config.toml
num_hidden_layers = 8
hidden_size = 160
num_attention_heads = 2
num_key_value_heads = 2
head_dim = 64
intermediate_size = 640
vocab_size = 1024
hidden_act = "tanh_gelu"
norm = "layernorm"
norm_place = "pre"
norm_eps = 1e-05
positions = "learned"
qk_norm = false
attn_scale = 0.125
bias = "all"
tie_word_embeddings = true
parallel_block = false
init = "normal"
init_std_qkv = 0.0239
init_std_o = 0.00597
init_std_up = 0.0239
init_std_down = 0.00597
optimizer = "muon_variant"
learning_rate = 0.0115
beta1 = 0.95
weight_decay = 0.039
lr_head = 0.00887
max_grad_norm = 0.5
warmup_steps = 200
schedule = "wsd"
decay_fraction = 0.616
decay_shape = "sqrt"
final_lr_fraction = 0.02
batch_tokens = 32768
max_seq_len = 1024
doc_mask = true
train_tokens = 139400000
max_steps = 4255
dataset = "wikipedia_en"
MLP neurons of a small language model. Each row is named by its layer, matrix (up: input weights) and neuron, and shows model dimensions 80-143. Each number is 50 + 10 x the weight over its row's rms, rounded and kept within 0 to 99.
After each neuron's rows, "fires on" lists the tokens most often at its 100 highest values on Wikipedia text that the model never trained on.

L4.up502:35 43 53 56 43 37 69 55 43 62 57 51 47 46 64 52 37 58 64 45 53 49 43 49 46 52 56 55 61 32 50 60 46 39 46 39 55 47 17 37 44 48 44 55 66 43 41 34 32 41 45 60 50 69 33 46 52 53 39 54 55 55 33 56
fires on: "in", "n", "u", "l", "f", "e"

L4.up64:49 53 43 51 56 44 57 40 43 42 42 37 40 48 34 38 44 56 60 57 54 48 47 60 72 45 37 55 39 34 29 58 38 46 51 54 57 53 50 54 64 40 50 26 60 47 78 37 60 57 49 49 55 51 42 48 46 63 50 53 37 68 37 33
fires on: "serv", "ac", "ann", "ent", "En"

L4.up236:44 34 42 41 41 56 58 46 39 59 57 40 37 56 44 47 36 74 43 56 30 50 69 49 31 47 37 58 49 53 64 74 32 40 48 45 38 37 42 53 46 36 68 18 48 52 38 43 44 52 56 49 61 56 40 37 40 45 59 77 45 56 48 55
fires on: "ur", "or", "am", "ar", "c", "u"

L4.up167:50 49 59 39 37 51 62 46 53 51 54 40 52 52 34 51 53 44 43 72 47 51 49 57 43 76 53 46 49 55 50 53 41 38 49 66 48 45 40 54 61 48 34 55 44 60 44 67 69 63 71 51 52 47 47 36 64 47 50 52 44 60 36 60
fires on: "J", "sp"

L4.up32:58 46 31 35 36 67 59 37 39 46 58 52 49 32 51 38 61 50 61 62 35 56 60 44 52 63 45 65 60 64 50 47 58 40 45 41 48 64 45 65 39 57 56 56 65 47 58 35 60 43 63 64 58 29 84 38 57 57 36 44 55 35 54 52
fires on: "th", "st", "um", "er", "y", "ch"

L4.up0:49 48 48 48 43 47 58 69 45 35 47 42 57 47 68 52 51 47 51 52 72 50 45 42 60 44 59 69 79 52 45 49 55 40 61 48 47 48 35 63 43 56 31 54 56 57 61 53 57 51 49 58 46 56 56 44 47 30 42 52 53 50 60 22
fires on: "on", "th", "le ", "e ", "par", "er"

L4.up18:48 51 62 63 65 53 58 50 61 26 56 45 43 43 59 51 54 33 61 40 53 55 47 48 46 46 47 45 42 57 42 48 60 48 64 49 58 50 49 44 62 42 52 46 61 55 41 44 47 52 43 47 58 46 60 47 49 45 62 35 53 66 53 59
fires on: "ev", "o", "on", "si", "ep", "t"

L4.up295:58 31 55 57 60 53 58 43 51 29 65 61 46 46 79 58 63 68 36 60 45 46 45 65 45 57 55 52 50 55 36 64 46 59 43 53 53 45 54 38 61 36 67 52 57 48 58 64 47 68 43 53 61 56 35 46 46 43 59 51 50 46 41 55
fires on: ".", "pro", ",", "ex", "fr", "$"

L4.up57:63 50 42 55 53 54 69 45 40 58 38 55 37 36 42 79 46 38 41 46 49 53 32 37 38 53 38 46 46 49 40 37 47 35 50 46 60 58 73 57 40 59 51 56 67 58 50 51 67 61 58 42 54 53 32 30 62 41 76 39 52 30 29 59
fires on: "$", "2", "ent", "oug", "8", "tion"

L4.up111:34 30 54 51 36 57 51 26 37 46 55 36 43 52 44 57 54 69 51 45 33 69 46 57 39 58 41 65 34 53 37 53 52 57 46 61 43 44 52 70 30 60 73 58 44 50 47 38 52 47 52 43 51 49 53 49 41 62 51 54 66 54 49 53
fires on: "p", "is", "it"

L4.up184:38 32 50 37 54 51 50 51 51 44 49 59 52 53 41 58 43 72 40 47 44 69 43 43 35 56 59 55 54 37 46 62 58 26 46 48 52 37 35 40 45 43 44 45 64 44 55 42 60 57 46 59 59 59 52 51 48 41 52 57 40 53 48 88
fires on: "l", "ill", "fl"

L4.up520:53 66 53 61 35 54 57 40 74 51 49 63 44 60 51 42 57 69 56 37 66 87 58 53 44 37 36 47 53 41 50 61 55 43 41 61 30 57 46 42 31 42 37 63 57 48 51 48 56 57 52 64 35 55 58 66 53 46 72 37 36 45 59 34
fires on: "om", "m", "ed ", "ain", "cri", "ated "

L4.up212:37 26 49 69 43 49 45 58 43 60 34 47 51 47 64 53 52 46 63 50 56 43 30 50 51 50 50 61 71 40 53 55 29 49 47 44 71 52 57 35 60 52 48 57 64 33 54 39 66 53 37 59 53 56 54 41 53 64 52 48 60 47 38 67
fires on: "st", "fic", "f", "form", "est", "et"

L4.up361:21 56 45 51 61 64 57 43 53 53 55 45 30 47 41 49 52 43 31 60 42 37 56 60 50 55 49 48 25 46 41 54 46 52 57 52 47 59 48 45 34 54 37 59 54 53 61 43 25 68 29 63 40 61 51 42 68 62 51 56 45 44 59 40
fires on: "to ", "of ", "ally ", "el", "by ", "ish"

L4.up501:58 38 48 62 36 69 45 44 50 49 37 45 45 38 44 67 63 48 48 59 54 51 45 30 58 53 62 62 56 56 64 56 68 39 56 52 43 50 41 55 59 60 33 45 44 52 42 53 62 45 72 52 62 51 75 52 39 39 44 41 52 58 46 43
fires on: "th", "y", "on", "ation", "e"

L4.up67:48 61 54 46 54 38 68 43 53 34 62 52 50 48 42 35 50 51 45 46 31 59 39 58 37 33 53 64 49 57 51 42 43 49 52 53 71 54 67 45 73 46 47 58 58 30 63 43 21 36 56 50 50 75 51 51 34 58 57 64 58 42 35 73
fires on: "more ", "most ", "comm", "ome ", "als ", "ents "

L4.up565:44 68 30 41 55 51 39 54 45 47 49 52 45 58 41 64 51 51 52 74 50 44 48 63 43 36 45 56 47 47 50 61 41 44 49 50 60 62 46 61 34 63 38 52 44 37 56 51 51 58 44 48 65 54 31 54 65 52 57 42 40 66 52 41
fires on: "op", "cl", "pro", "end ", "Or", "comp"

L4.up484:48 37 62 52 58 56 64 47 51 43 43 45 33 54 41 36 51 67 55 53 46 65 36 40 58 53 50 60 54 30 57 51 39 41 55 40 54 52 57 57 49 58 45 39 59 48 65 45 53 60 44 46 53 44 50 39 56 54 64 52 55 36 48 69
fires on: "el", "a", "em", "ay", "l"

L4.up595:53 50 38 44 47 58 52 36 56 49 45 49 55 40 55 38 53 51 58 60 55 43 53 45 60 50 55 66 51 50 49 57 55 52 26 34 52 55 65 28 55 40 41 38 43 41 58 32 52 52 67 46 55 52 56 48 61 50 30 49 52 50 58 50
fires on: "en", "u", "a", "in", "L", "R"

L4.up397:46 36 52 50 50 54 58 47 45 55 57 41 60 52 56 27 43 66 60 45 49 68 45 43 54 42 61 49 30 49 55 50 65 60 55 47 38 47 30 45 59 49 58 56 68 59 51 46 50 57 41 55 68 56 37 35 63 43 37 45 54 56 59 44
fires on: "l", "ex", "m", "f", "ind", "inn"

L4.up383:65 56 65 58 32 36 55 34 50 44 49 42 60 45 43 53 44 63 53 69 42 54 41 67 43 60 47 38 64 52 56 58 57 50 52 49 45 59 65 53 53 46 40 47 38 38 59 62 66 63 41 65 32 40 60 56 68 57 77 46 29 49 52 51
fires on: "sp", "th", "first ", "br", "fr", "ther"

L4.up349:51 57 44 56 41 42 57 56 52 58 30 45 58 45 57 40 48 70 65 59 61 63 47 40 40 48 59 58 40 74 39 41 50 45 69 53 57 76 48 52 43 48 38 39 34 47 46 47 42 33 62 49 54 49 47 55 46 44 46 34 48 50 49 34
fires on: "m ", "al ", "ur", "m", "o"

L4.up171:33 46 41 46 48 34 56 36 35 50 57 49 52 41 47 60 45 52 35 61 75 57 46 41 54 52 59 60 71 60 61 51 46 46 38 45 55 40 58 62 43 34 65 46 39 56 51 45 49 48 50 66 58 48 30 47 52 49 64 40 41 49 66 51
fires on: "Wh", "'", "I ", " ", "ve "

L4.up151:50 46 41 26 45 57 43 47 65 28 57 29 52 53 47 55 36 52 46 44 52 55 62 58 50 46 54 62 44 49 55 52 31 59 52 40 63 46 59 43 42 61 49 47 61 43 41 51 41 62 37 51 38 59 50 51 58 56 45 55 44 34 53 50
fires on: "w", "outh ", "m"

L4.up47:30 41 34 64 43 50 56 47 45 39 50 69 37 38 59 45 36 52 50 63 54 40 56 45 62 57 65 37 42 61 44 65 47 59 50 46 48 46 64 71 49 47 49 59 49 51 45 55 48 38 58 57 53 52 51 32 41 34 60 46 39 51 56 41
fires on: " ", "\n\n", "s", "1", "rec"

L4.up360:46 50 60 60 40 46 56 55 62 43 48 63 45 42 51 37 45 50 52 67 35 60 40 62 61 51 72 27 50 40 66 62 62 49 48 47 56 44 69 50 51 51 43 58 53 49 50 50 50 45 69 57 55 51 56 48 38 39 48 49 40 56 35 42
fires on: "rec", "inc", "ic", "ec", "s", "sh"

L4.up425:33 50 53 51 35 52 52 69 45 53 49 43 44 49 47 41 48 51 36 40 48 49 57 51 56 54 39 71 31 58 53 54 36 53 45 64 39 60 65 48 62 52 24 63 57 54 53 71 49 43 62 64 31 61 52 39 59 30 47 53 50 34 62 22
fires on: "l ", ", ", "ally ", "ern ", "-", "ly "

L4.up514:47 50 45 45 52 59 50 65 50 39 47 47 41 37 31 57 52 52 48 60 32 62 69 49 56 55 62 36 43 48 42 57 49 43 45 52 39 53 48 47 60 41 74 44 49 49 47 68 42 50 58 50 65 37 56 46 48 41 64 40 54 61 32 34
fires on: "ro", "y", " "

L4.up616:45 46 44 53 29 59 64 51 44 58 54 55 64 60 67 57 47 53 41 52 46 48 35 62 28 46 50 51 61 43 56 47 40 45 61 48 52 26 41 63 62 46 60 63 56 48 43 43 43 65 67 44 67 56 64 55 43 31 46 40 51 44 54 42
fires on: "v", "g", "et", "riv", "on", "st"

L4.up208:51 69 51 52 51 49 40 34 25 48 40 54 59 36 59 35 48 39 58 55 43 48 42 43 40 37 72 50 60 58 47 52 58 45 39 43 58 65 46 37 50 50 53 72 45 50 52 62 65 51 62 55 55 73 58 23 68 56 64 35 45 42 60 42
fires on: "==", "gr", "===", "qu", "igh", "e "

L4.up573:59 66 66 56 42 47 41 43 45 37 56 59 51 44 68 41 55 59 50 45 43 63 54 63 43 31 44 48 53 55 36 54 30 56 61 45 44 63 61 60 64 67 24 34 37 58 42 37 32 44 53 54 50 52 49 29 55 57 57 58 43 45 57 51
fires on: "|---|---", "|---|---|---|---", "ous", "ther", "th"

L4.up541:46 65 49 47 53 42 56 37 61 49 48 41 48 47 53 46 34 50 72 66 69 53 47 59 49 57 46 69 46 54 58 64 49 38 38 42 54 44 50 69 45 51 34 48 45 42 67 62 60 38 46 52 41 38 38 48 54 46 52 43 44 56 51 68
fires on: "m", "h", "– ", "of ", "c"

L4.up71:35 44 46 54 41 42 52 50 50 56 53 44 36 49 51 53 58 47 46 52 58 53 57 54 48 39 40 56 51 44 57 47 52 61 64 33 53 38 48 64 47 34 62 47 45 53 49 54 52 66 44 64 49 42 25 53 64 55 52 31 44 40 39 42
fires on: "to ", "not ", "would ", "at ", "ely "

L4.up6:52 56 63 76 57 42 60 48 40 54 58 48 47 54 38 47 45 38 45 57 38 56 52 51 38 54 48 42 59 51 63 38 55 51 53 53 44 52 50 61 53 35 63 40 43 45 49 48 31 51 46 52 51 48 39 34 35 63 47 56 44 43 36 54
fires on: "thr", "O", "op", "dr", "sup"

L4.up429:55 61 49 44 39 30 65 50 35 46 60 47 60 38 37 53 53 62 34 48 67 57 50 40 60 52 38 38 55 45 41 49 41 41 56 53 39 63 37 49 38 42 49 49 57 41 59 69 36 44 44 47 36 71 62 42 52 49 47 37 67 45 53 56
fires on: "T", "t", "e", "om", "pe"

L4.up560:57 39 42 59 63 45 55 52 47 44 45 30 53 59 52 55 28 42 57 53 52 63 56 54 64 40 41 51 45 59 50 62 50 42 48 69 48 53 57 52 58 53 36 64 38 34 52 54 43 51 35 70 50 63 44 66 49 34 46 42 56 33 50 50
fires on: "tim", ", ", "– ", "s ", "to ", "-"

L4.up454:51 45 61 49 48 43 46 37 55 49 33 42 47 47 45 47 27 64 48 49 48 53 36 42 54 54 25 45 55 57 42 44 48 71 54 61 49 45 58 65 55 68 46 54 37 52 65 53 54 61 38 56 51 51 59 30 52 61 57 46 51 53 38 45
fires on: "op", "ag", "ak", "und", "eg"

L4.up437:38 52 56 52 53 69 62 54 44 60 63 63 53 56 53 35 40 38 62 44 39 44 54 54 51 59 56 54 39 43 47 68 52 32 32 53 56 47 49 55 26 43 54 27 58 46 68 43 54 51 50 56 50 54 48 43 51 39 62 36 54 47 38 57
fires on: "ad", "a", "am", "y", "af", "on"

L4.up321:59 47 58 40 41 40 37 44 58 35 47 28 46 57 63 49 52 57 47 62 34 38 49 49 40 59 41 62 52 55 35 52 64 60 44 46 53 48 47 54 49 54 70 66 71 52 38 46 52 38 44 41 62 60 56 43 48 54 40 59 32 46 54 54
fires on: "b", "d", "fl", "m", "p", "fr"

L4.up462:36 54 62 45 56 51 67 56 62 50 41 54 63 49 49 69 55 81 50 42 47 62 47 40 37 50 49 64 68 48 58 41 45 60 58 53 43 44 35 47 58 45 45 50 75 50 28 54 71 55 35 51 47 65 47 38 61 59 51 52 39 55 61 42
fires on: "an", "m", "ter", "d", "c"

L4.up319:36 40 37 43 49 34 48 59 53 48 56 54 54 37 46 39 51 48 34 47 37 57 53 52 74 47 65 38 58 54 43 38 44 60 42 53 65 33 35 44 43 33 43 62 48 40 64 43 54 70 40 46 61 48 53 54 58 45 75 68 62 43 38 55
fires on: "W", "v", "w", "serv", "urr", "ov"

L4.up305:38 62 55 64 58 28 45 45 30 46 36 35 53 50 63 35 48 47 79 45 41 55 40 58 55 46 49 56 42 37 45 56 52 41 54 51 48 50 34 58 49 61 54 65 32 53 54 53 60 61 51 54 59 67 43 45 42 57 61 33 45 63 49 55
fires on: "b", "ers", "er ", "ing", "ack", "comp"

L4.up486:40 61 47 46 48 48 35 49 39 68 28 62 45 61 40 59 41 56 60 56 60 68 58 55 42 44 69 55 61 49 50 57 45 57 56 48 51 48 35 38 46 53 39 48 55 37 53 57 40 73 47 51 42 60 58 49 52 50 27 51 58 47 48 43
fires on: "at", "l", "d", "or", "t", "e"

L4.up590:68 41 52 37 35 42 77 37 32 52 56 59 35 38 54 37 58 45 48 56 44 45 51 44 51 49 63 63 36 41 54 51 30 43 60 60 49 73 50 33 56 39 48 56 63 26 58 27 63 35 52 56 51 49 44 51 41 48 48 62 65 42 43 55
fires on: "their ", "\n", "L", "el", "R"

L4.up613:57 61 39 58 43 42 50 64 60 52 50 57 53 47 44 50 62 61 49 68 40 60 44 57 50 55 47 29 58 49 54 46 65 49 57 54 44 45 42 38 52 42 61 68 49 49 54 46 49 29 26 55 31 49 64 56 57 54 29 42 51 47 66 55
fires on: "f", "t", "vi"

L4.up161:64 41 58 33 45 52 51 54 46 47 51 33 34 52 41 55 54 41 57 60 42 56 44 60 46 54 44 49 54 44 62 47 58 60 62 51 49 53 34 63 58 40 70 54 60 53 62 46 43 50 49 48 55 59 49 40 48 61 42 46 46 58 55 49
fires on: "ex", "el", "sup", "op", "J", "ch"

L4.up542:45 56 49 24 54 35 60 41 42 37 61 48 50 54 39 55 38 53 52 28 47 40 28 63 38 58 39 56 59 48 38 56 50 36 54 48 49 44 28 35 54 66 65 67 46 55 76 61 45 54 67 68 53 46 45 40 41 49 51 36 63 42 51 50
fires on: "b", "st", "ast", "B", "m", "j"

L4.up345:34 48 46 44 48 58 35 47 50 37 50 55 45 46 73 50 52 49 51 56 52 62 56 58 55 57 55 52 52 56 51 61 62 69 31 54 61 59 39 36 54 32 43 60 43 59 50 49 33 51 46 40 56 58 62 33 51 75 46 53 54 65 53 56
fires on: "°", "ep", "l", "str", "fe", "ri"

L4.up117:47 53 58 60 53 39 49 44 43 49 47 63 56 40 39 42 45 56 69 50 61 50 52 42 53 40 55 35 33 48 52 55 41 30 42 48 60 39 60 33 38 55 67 45 53 55 62 38 49 43 48 55 50 48 48 37 52 34 52 63 61 36 43 37
fires on: "ou", "i", "en", "r", "ir", "wi"

L4.up384:45 42 56 52 62 42 60 41 46 60 54 47 58 36 40 55 39 61 53 59 48 38 40 54 59 48 47 55 49 64 29 39 51 56 52 55 58 59 50 57 31 29 53 37 49 53 69 46 52 37 62 47 54 54 43 60 35 59 50 53 59 42 53 54
fires on: "un", "al", "ab", "===", "ou", "ac"

L4.up525:51 54 55 61 40 42 56 47 61 38 28 46 55 44 44 71 36 66 67 35 47 54 65 47 61 43 29 40 31 38 58 50 44 53 56 68 66 46 50 51 81 47 43 54 44 41 57 45 45 52 42 46 48 50 41 41 48 44 44 62 40 71 57 40
fires on: "g", "v", "is", "eg", "ar", "m"

L4.up95:39 59 52 53 40 45 51 55 48 63 40 34 49 63 47 51 49 45 37 38 48 59 57 70 35 57 40 52 72 44 48 68 28 41 44 53 45 64 39 69 29 47 56 44 37 44 50 45 40 43 55 56 68 52 44 50 34 51 54 34 44 41 48 50
fires on: "am", "known ", "ited ", "u", "af", "inc"

L4.up366:50 65 54 39 60 47 52 57 51 54 44 41 59 53 73 48 49 30 44 59 70 53 47 53 48 38 56 45 49 35 50 50 51 55 49 66 55 49 38 42 36 54 38 67 54 53 54 68 34 62 38 57 48 55 53 41 57 40 53 46 43 36 51 44
fires on: "e", "t", "iv", "or", ". ", "if"

L4.up423:58 34 54 54 55 61 31 45 45 40 44 50 40 61 57 67 50 69 59 46 40 36 59 65 63 45 41 53 67 44 29 47 46 49 56 66 45 61 54 62 72 40 62 41 44 57 62 45 48 47 59 61 47 42 33 45 58 51 54 38 40 65 61 42
fires on: "ar", "re", "ap", "at", "ad"

L4.up36:59 36 48 50 34 61 48 64 46 49 60 56 64 42 37 39 42 43 49 48 56 62 43 60 50 47 62 48 52 45 28 54 37 49 62 50 45 61 54 39 58 34 61 67 47 47 61 40 54 43 53 39 47 45 68 42 48 36 33 74 59 57 60 45
fires on: "f", "up", "-", "ong", "most "

L4.up627:51 40 67 47 51 63 46 50 64 58 42 39 59 43 42 46 34 58 53 53 53 50 65 56 64 39 56 40 38 51 59 42 42 41 52 45 64 35 52 57 53 50 56 46 60 50 63 55 54 47 56 55 24 49 62 44 35 51 46 70 48 37 44 26
fires on: "in", "ic", "Par", "tic", "m"

L4.up564:59 45 44 41 62 61 49 64 62 34 57 49 55 48 64 42 54 44 53 48 58 48 53 40 42 23 67 56 55 51 38 53 43 28 40 36 65 61 43 62 53 50 40 49 33 54 53 68 40 52 45 57 50 52 35 44 47 54 52 52 41 50 51 42
fires on: "an ", "ad", "un", "el", "ade ", " "

L4.up222:57 58 57 33 54 42 69 46 50 35 41 38 51 40 40 57 55 58 27 72 55 43 52 66 43 56 59 71 51 46 54 46 50 49 62 57 50 61 59 60 57 40 44 60 67 56 60 50 28 52 60 50 69 57 53 42 55 56 54 35 48 59 48 61
fires on: "most ", "more ", "si", "ly ", "h"

L4.up639:63 49 56 63 60 51 51 42 41 38 55 44 43 47 34 60 43 57 38 41 47 48 61 49 36 63 36 53 69 47 43 51 48 51 58 52 45 47 37 58 47 67 50 59 56 52 73 59 49 43 40 40 47 58 30 38 42 46 65 60 37 53 62 39
fires on: "tur", "ever", "ack", "ter", "ther", "rele"

L4.up172:44 62 38 24 67 57 53 68 64 55 48 59 56 58 64 48 63 62 60 54 52 60 44 21 61 38 46 42 59 50 50 66 36 63 40 59 48 59 44 56 44 41 59 52 60 59 36 71 48 38 50 49 50 57 46 50 69 33 26 51 50 51 49 42
fires on: "or", "t", ". ", "i", "p", "at"

L4.up348:46 42 48 57 45 49 52 39 37 53 38 69 64 58 64 41 45 49 43 48 47 47 49 42 65 49 65 51 40 58 54 58 53 52 55 56 62 42 48 58 52 49 42 24 31 51 50 33 59 47 62 56 55 56 48 32 47 64 52 44 40 52 36 63
fires on: "ad", " ", "am", ": ", "an"

L4.up471:45 56 62 51 38 40 65 47 54 31 54 50 58 36 42 44 59 53 53 45 47 63 55 49 60 49 68 46 53 43 66 51 47 68 54 57 69 57 54 53 54 47 58 56 72 41 46 59 32 66 53 54 57 69 38 43 46 37 64 56 67 50 40 59
fires on: "di", "v", "serv", "j"

L4.up223:39 56 38 47 50 39 62 37 39 61 35 61 55 76 54 40 52 54 62 52 57 43 45 46 52 54 57 42 48 53 40 68 67 52 50 66 47 40 41 40 58 45 22 42 32 52 53 34 50 45 64 48 43 43 74 51 35 53 68 54 50 47 64 38
fires on: "re", "ol", "al", "end", "o", "al "

L4.up274:34 52 56 45 40 45 58 51 44 52 53 54 53 42 64 55 44 33 56 37 50 42 48 60 55 45 57 43 48 51 48 47 51 51 38 69 46 60 44 52 52 36 57 54 58 51 62 55 56 54 34 39 57 31 56 36 46 60 73 49 53 71 56 57
fires on: "str", "as", "os", "er", "fe", "em"

L4.up482:33 33 41 37 50 55 52 48 49 62 55 61 50 54 56 45 51 54 42 40 50 45 49 44 55 35 53 63 69 44 52 37 38 48 58 46 59 63 60 55 41 52 45 73 33 49 44 56 51 54 47 52 53 41 63 58 38 51 46 36 57 54 48 50
fires on: "v", "bu", "serv"

L4.up246:42 46 47 42 56 44 46 53 49 45 55 46 43 39 55 29 55 37 45 48 37 55 48 44 69 48 53 46 50 49 52 43 42 54 46 31 49 52 38 55 56 43 49 69 50 51 68 58 51 48 50 51 44 58 49 48 58 27 45 38 48 50 56 57
fires on: "gr", "st", "serv", "v", "sid", "si"

L4.up583:42 59 44 62 51 67 41 61 45 51 52 48 59 42 41 66 44 44 59 47 49 55 47 57 45 56 43 59 57 49 57 49 37 46 44 45 25 64 57 35 46 67 48 57 60 52 65 57 45 66 41 54 58 63 65 45 50 44 85 41 31 58 36 48
fires on: "ed ", "ated ", "t ", "el", "ted "

L4.up263:43 47 43 52 45 61 40 26 49 49 39 50 43 39 46 49 42 66 53 64 54 34 56 56 34 47 39 47 54 33 29 51 34 59 43 60 51 45 39 54 47 55 46 55 44 55 51 39 52 40 48 58 65 69 47 65 47 66 38 42 42 43 38 35
fires on: "ac", "op", "Or", "ran", "p", "ord"

L4.up512:25 51 39 56 51 54 55 60 48 46 33 58 49 48 43 47 41 63 53 36 65 36 68 52 69 60 33 75 35 37 57 46 54 46 46 39 47 33 44 44 29 53 39 59 64 45 38 58 67 55 44 64 42 58 51 44 51 51 45 51 51 52 50 60
fires on: "m", "gr", "od", "ion", "c"

L4.up418:71 38 57 69 43 45 67 41 45 38 42 60 55 49 49 31 47 61 51 45 42 64 47 53 54 44 52 33 46 37 56 41 39 54 46 57 59 46 51 61 44 64 52 59 39 42 55 54 61 40 50 55 48 68 45 41 41 36 30 56 37 45 50 39
fires on: "P", "p", "an ", "e", "ic"

L4.up602:39 45 40 58 33 33 68 58 36 34 40 57 46 44 48 41 52 58 77 44 60 45 32 43 64 43 47 46 52 46 50 71 57 50 52 57 70 48 67 32 62 65 39 36 57 53 61 53 46 46 57 60 76 45 52 46 46 69 43 57 62 39 50 53
fires on: "ot", "ou", "i", "os", "en"

L4.up610:49 26 60 51 63 51 46 55 47 34 43 40 48 51 32 62 52 68 48 49 48 57 38 55 51 62 50 46 59 48 38 42 56 47 52 58 46 42 55 44 62 38 62 51 41 63 67 38 39 29 33 71 50 58 41 51 48 49 58 56 58 54 69 21
fires on: "f", "m", "m ", "h", "mi"

L4.up284:44 31 45 53 50 47 45 67 40 40 35 34 53 37 65 42 63 40 65 48 36 46 53 30 53 42 48 53 48 40 34 60 47 49 45 60 50 55 52 43 54 63 29 52 73 55 61 42 68 67 50 54 43 59 45 33 46 42 58 49 54 55 38 28
fires on: "form", "d", "at", "er", "st", "ine"

L4.up422:57 48 55 55 36 53 55 51 43 40 53 49 52 63 69 59 46 66 51 34 47 65 24 63 42 43 48 43 47 39 37 54 56 54 50 64 49 51 40 63 56 43 61 48 45 43 50 50 66 59 45 69 46 63 44 46 34 62 43 47 44 51 51 58
fires on: "p", "sion", "comp", "l", "end", "ack"

L4.up559:36 53 56 46 56 20 43 41 28 45 45 50 39 55 50 57 55 55 52 54 48 51 55 54 55 47 48 45 53 41 50 43 53 56 40 58 49 50 43 32 59 59 46 63 28 48 48 55 67 19 44 61 54 59 49 58 39 45 36 65 45 53 67 63
fires on: "s", "r", "t", "am", "z"

L4.up306:46 56 43 27 57 38 64 57 33 50 30 48 56 57 55 47 52 50 63 57 51 41 70 49 55 60 60 35 44 62 49 45 57 58 44 51 63 52 37 76 47 42 63 48 49 50 61 57 64 37 44 54 24 55 34 39 50 43 66 33 43 54 49 45
fires on: "t", "c", "h", "at", "s"

L4.up346:39 63 32 74 56 40 63 32 53 54 51 38 38 39 35 46 45 39 60 49 57 49 54 49 50 39 39 44 48 36 51 53 40 37 51 59 37 51 54 52 50 45 53 58 54 39 36 44 50 40 51 74 42 62 53 47 65 44 45 46 46 40 49 45
fires on: "and ", "of ", "to ", ": ", "by"

L4.up408:36 47 51 52 40 44 52 47 51 54 52 49 29 39 45 53 41 52 46 46 39 47 61 48 63 42 45 47 44 49 49 56 51 62 51 41 33 60 65 38 44 51 47 36 47 77 62 53 49 66 49 52 50 64 54 52 54 50 47 45 35 32 45 45
fires on: "an ", "inc", "would ", "not ", "first "

L4.up49:37 54 32 33 39 45 52 35 61 48 61 75 50 46 60 52 42 56 50 46 34 68 47 53 54 46 51 58 48 47 44 49 52 47 42 56 66 64 44 50 59 51 42 59 39 58 50 61 61 70 27 54 55 48 60 54 52 58 54 60 57 54 55 37
fires on: "m", "v", "f", "is", "er", "en"

L4.up314:56 47 63 59 70 53 39 46 30 47 49 58 46 34 40 47 36 60 59 47 55 49 59 59 38 48 73 55 35 45 50 32 58 46 48 37 22 70 49 44 60 44 52 63 45 38 31 56 48 59 71 56 58 40 54 40 61 30 63 60 64 47 54 58
fires on: "rig", "seas", "e", "be", "19", "ever"